config.yaml
d_model: 768
head_dim: 64
norm: "layernorm"
grad_clip: 2.0
MLP neurons of a small language model. Each row is named by its layer, matrix (down: output weights) and neuron, and shows model dimensions 224-351. Each number is 128 + 24 x the weight over its row's rms, rounded and kept within 0 to 255.
After each neuron's rows, "fires before" lists the tokens most often just after its 100 highest values on Wikipedia text that the model never trained on.

L3.down4418 [142 114 121  74 156 132 131 148 149 132 148  58 128 131 131  92  81 117 100 159 142 138 153 150 119 107 148 155 105 160 147  97 147 146 152 143 158 124 120 147 161 132 106 125 133 162 125 137 102 130 117  88 111 138 130 149 107 113 113 122 143 128 102 178 160  87 157 123 106 133 118 140 179 116 162 139 130 121 116 109 102 129 157  99  65 106 147 159 136 125 149 145 107 164 116 132 181 129 161  74  98 133 144 168 149 127 160 121  85 151 141 130 134 140 143 143  95 128 130 130 154 156 160 134 136 110 115 124]
fires before: " |", ";", "verse"

L3.down306 [107 150 179 151 100  98 158 124 136 159 133 103  94 151 106 116 104 119 175 141 105 115 137 153 133 104 126 179 136 121 139 129 117 131 102 127 123 133 134 119 138 113 105 154 118 123 148 159 135  93 116 111 137 185 165 150  96 156  80 109 164 136 135 129 145 139 154 103 146 123  83 145 105  80 116 171  96 138 123 145 129 103 146 146  99  90 144 176 121 120 123 122 108 145  85 152 145 146  55 172 108 131  96  95 184 142 131 104 126 129 130 148 123 108 122 141  94 151 123 138 121 130 103 101 144  83 102 135]
fires before: " ", " |", " |\n", ";", "."

L3.down2888 [129 155 138  85 142 151  88 145 143  99 142 129  59 131 111 116 116 164 150 120 133 110 156 175  70 117 150  99  99 130 128 118 144 127 148 110 138 112 101  74 105 134  93 105 134 109 153 143 159 137 123 122  65 100  99 141 130 123 158 141 143 114 140  86 118 127 185 116 130 107 150 110 109 102  89  99 150 152 108  90 127 159 112 116 146 121 134 136 145 127 134  94 124 115 105 110 186  65 133 189 111 122 129 124 135 159 119  82 131 128 119 192 158 144 157 139 119 103 126 148  89  91 119 104 164 126 150 112]
fires before: "0", "|", " |", "1", " |\n", "3"

L3.down3119 [113  86 136  71 126 108 116 141 146 124 128 153 107 124 140 149 109 154 147 131 128  96 115 132 145 141 145 178 113 160 106 158 105 128 153 156 127 160 139 146 153 106 135 122 136 143 128 157 129 127 112 143 132 115 129 115 104 107 105  64 179 128 143 121 112 160 121 128 149 138 130 153 160 172 197 156 127  92 176 119  90 163 137  93 125 115 124 140 184 111 170 104 120 131 125 146  83 101 135 100 127  87 125 144 118 120 160 108 138 152 115 112 119 117 127 122 133  95 135  96 120 117 163 143 133 123 113 160]
fires before: " ", " +"

L3.down436 [117 115 108 133 122 141 133 118 123 134 152 135 107 139 129 109  96 111 101  73 148 153 203 105  62 162 135 113 132 166 125 146 152 144 119 125 114 100 163 143 192 145 143  90 165 145 137 147 122 158  95 129 132 118  97 121 104 131 126 162 122 132 124 111 167 155 111 134 126 143 110 102 108 128 151 123 114 128 156 136 143 165 147 109 121 166 140 100 155 147  67 117 127 114  92 131 134 138 138 148 138 109 115  97 164  80 112 136 118 140 121 124 115 168 126 157  85 117 140 154 124 158  97 100 126 151 121 115]
fires before: " |", "–", "14", "1", "24", "0"

L3.down3021 [172 119 134 149 142 131  70 108  95 136 159 122 149 134  86 139 110 113 119 101 148 119 105 115 126 102 136 142 135 156 176 131  93 196 128 142 133 124 135 164 126 111 163 116 107 123 158 135 129 127 116  83 103 125 169 131 131 143 140 136 115 150 121  98 154 114 149 147 159 161  73  98 113 134 132 132 119 161 110 190 129 104 123 131 128 115 107 105 111 186 121 107 125 151 101 163  86 120 151 134  63 108 114 133 137 130 136 116 127 120 123 141  91  94 130 152 131 127 123 140 118  90  96 108 146 123 172 109]
fires before: "or", "te", " (", "ards"

L3.down1375 [120 131 171 112 119 131  82  90 144  95 161 164 107 122 115 101  90 175 152 120 154 122 119 138 145 150 135 110 118 187 170 113 122 130 140 137  90 116 124  87 134 128 120  95 125 130 111 122 112 140 123 128 136 114 130 100 111 119  97 130 106  98 151 115 124 132 155 135  89 147 126 103 162 174 116 166 146 147 147  90 129 108 199 115 141 135 131 114 121 126 159 143 139 153 144 114 126 117 140 153 180 129 127 148 100 118 135 129 121 104 155 139 122 117 137 126 112  93 158 105  48 112 131 129 111 115 111  89]
fires before: " the", " his", " ", " a", " their"

L3.down1492 [109 134 100 125 125 110 107 119 154  69 105 125 152 112 104 109  75 114 121 172 137 131 119 145 113 131 128 136  94 166 129 113 123  96 148 117 147 175 135 105 153 129 124 105  66  80 111 145 139 136 142  99  78 143 158 129 124 107 178 150 125 152 167 132 131 124 153 148 135 111 154 130  87 160 136 114 141 154 111 113 126 162 138 122 113 164  95 134 129 143 131 114 118 150 150 117 135 126 135 102 103 144 124 144 146 149 137 142 178 188 164 128 117 142 130 119 128 127 119 108 114 123 159 137 118 125 146 112]
fires before: " ", " the", " May", " April"

L3.down2667 [117  66 147 119 160  70 133 107 118  94 147 150 106 146  97 145 122 129  83  97 149  65 155 144 132 141 135 146 121 129  97 126 118 155 108 125 108 137 144  96 154 133  72 134  95 109 119 165 152 116 143 108 149 113 148  99 130 101  90 128 121 110 153 138 160 113 162 145  96 107  73 153 149 160 146 108 124 146 106 126 137 110 120 115 113  88 153 143 136 111 110  89 135 148 114 161  55 105 176 119 131 127 144 150 156 134  63 167 128 110 100 108 130 122 136 157 128 141 131 106 101 116 126 118 119 116 150 126]
fires before: " ", " the", " a"

L3.down2907 [139 166 154 147 118 163 106 138 173 142 136 111  78 109 134 112  36 101 162 161 109 137 137 125 155 101 141 128 126 145 126 120 135 164 124 117 125 135 127 120 109 127 150 126 120 137 156  87 116  88 167  72 123 122 134 148 150  79 138 152 158 103  94 156 108 140 168  99 143 118 138 156 131 132 153 113 125 162 120  90 173 114  92 153  92 111 108 105 160 109 156 122 122 186 126 101 122 127 131 169 138 151 163 147  97 132 120  97 102  94  98 147 169  80 114 114 143 139 156 117 118 146 114 142 128 108 115 105]
fires before: " |", ";", "B", "ity"

L3.down3078 [ 91 110 104 119 123 103 145 113 133 134 116 128 132 139 127 168  86 139 156 123 138  87 156 106 121 179 109 109 100 169 117 106 133 165  75 141 132 130 107  95 104 103 144 108  89 131 171 145  99 146 140 134  90 121 130 163 128 163 143  98 111 133 121 134 125 128 110 166 120 145 102 130 177 136 139 186 157 107 145 127 117 114 137 156 157 107 103  59 135 159 123 160 150 110 115 174 122 100 139 130 135 123 170 129 141 146 136 105  81 125 117 140 152 125 139 112  97 109 154 119 132 100 122 131 125  98 121 103]
fires before: " |", " |\n", "|---|---|---|---|---|---|\n", "ity"

L3.down2332 [255 147 184 116 144 123 109 143 140 130 124 118 164 129  95 158 255 147 137 124 130 104 106 112 152 170 200 135 130  20 148 174 130 138 127  95  98 124 155 122 156 134 111 135 148 129 112 121 113 129 133 124  88 102 115 129 114 129 141 139 144 136 148 192 154 118 151  89 145 134 116 126 129 146 103 136 111 130 134 119 134 110 146 141 117 113 160 129 143 125   3 120 125 104 147 108 109 135 139 150 171 134 115 107 127 142 142 136 130 125 121 129 142 126 139 147 125 153 140  81 125 137 115 129 107 152 141 142]
fires before: "==", "The", "===", "In", " the", "A"

L3.down605 [130 104 125 136 114 146 133 105 104 111 105 109 108 101 138  93  64 128  99  89 141 122 127 142  96 102 110 133 123 155 117 118 149 122 193 146 150 113 100 126  87 134 106 142 110 133 114  76 121 144 102 188  95 141  86 125 148 138 174 132 122 124 127 146 170 139 185 122 131 138 133 134 130 125 112 124 169 145 134 114 122 130 146 155 123 101 165  95 143 135  87 106  93 124 124 159 151  97 109 108 174 140  74 107  85 151 139  98  85 127 124 127 126 136 140 180 145 121 112 153 159 148 141 149 122 162 130 134]
fires before: "|", "|---|---|---|---", "|---|---|---|---|---|---|---|\n"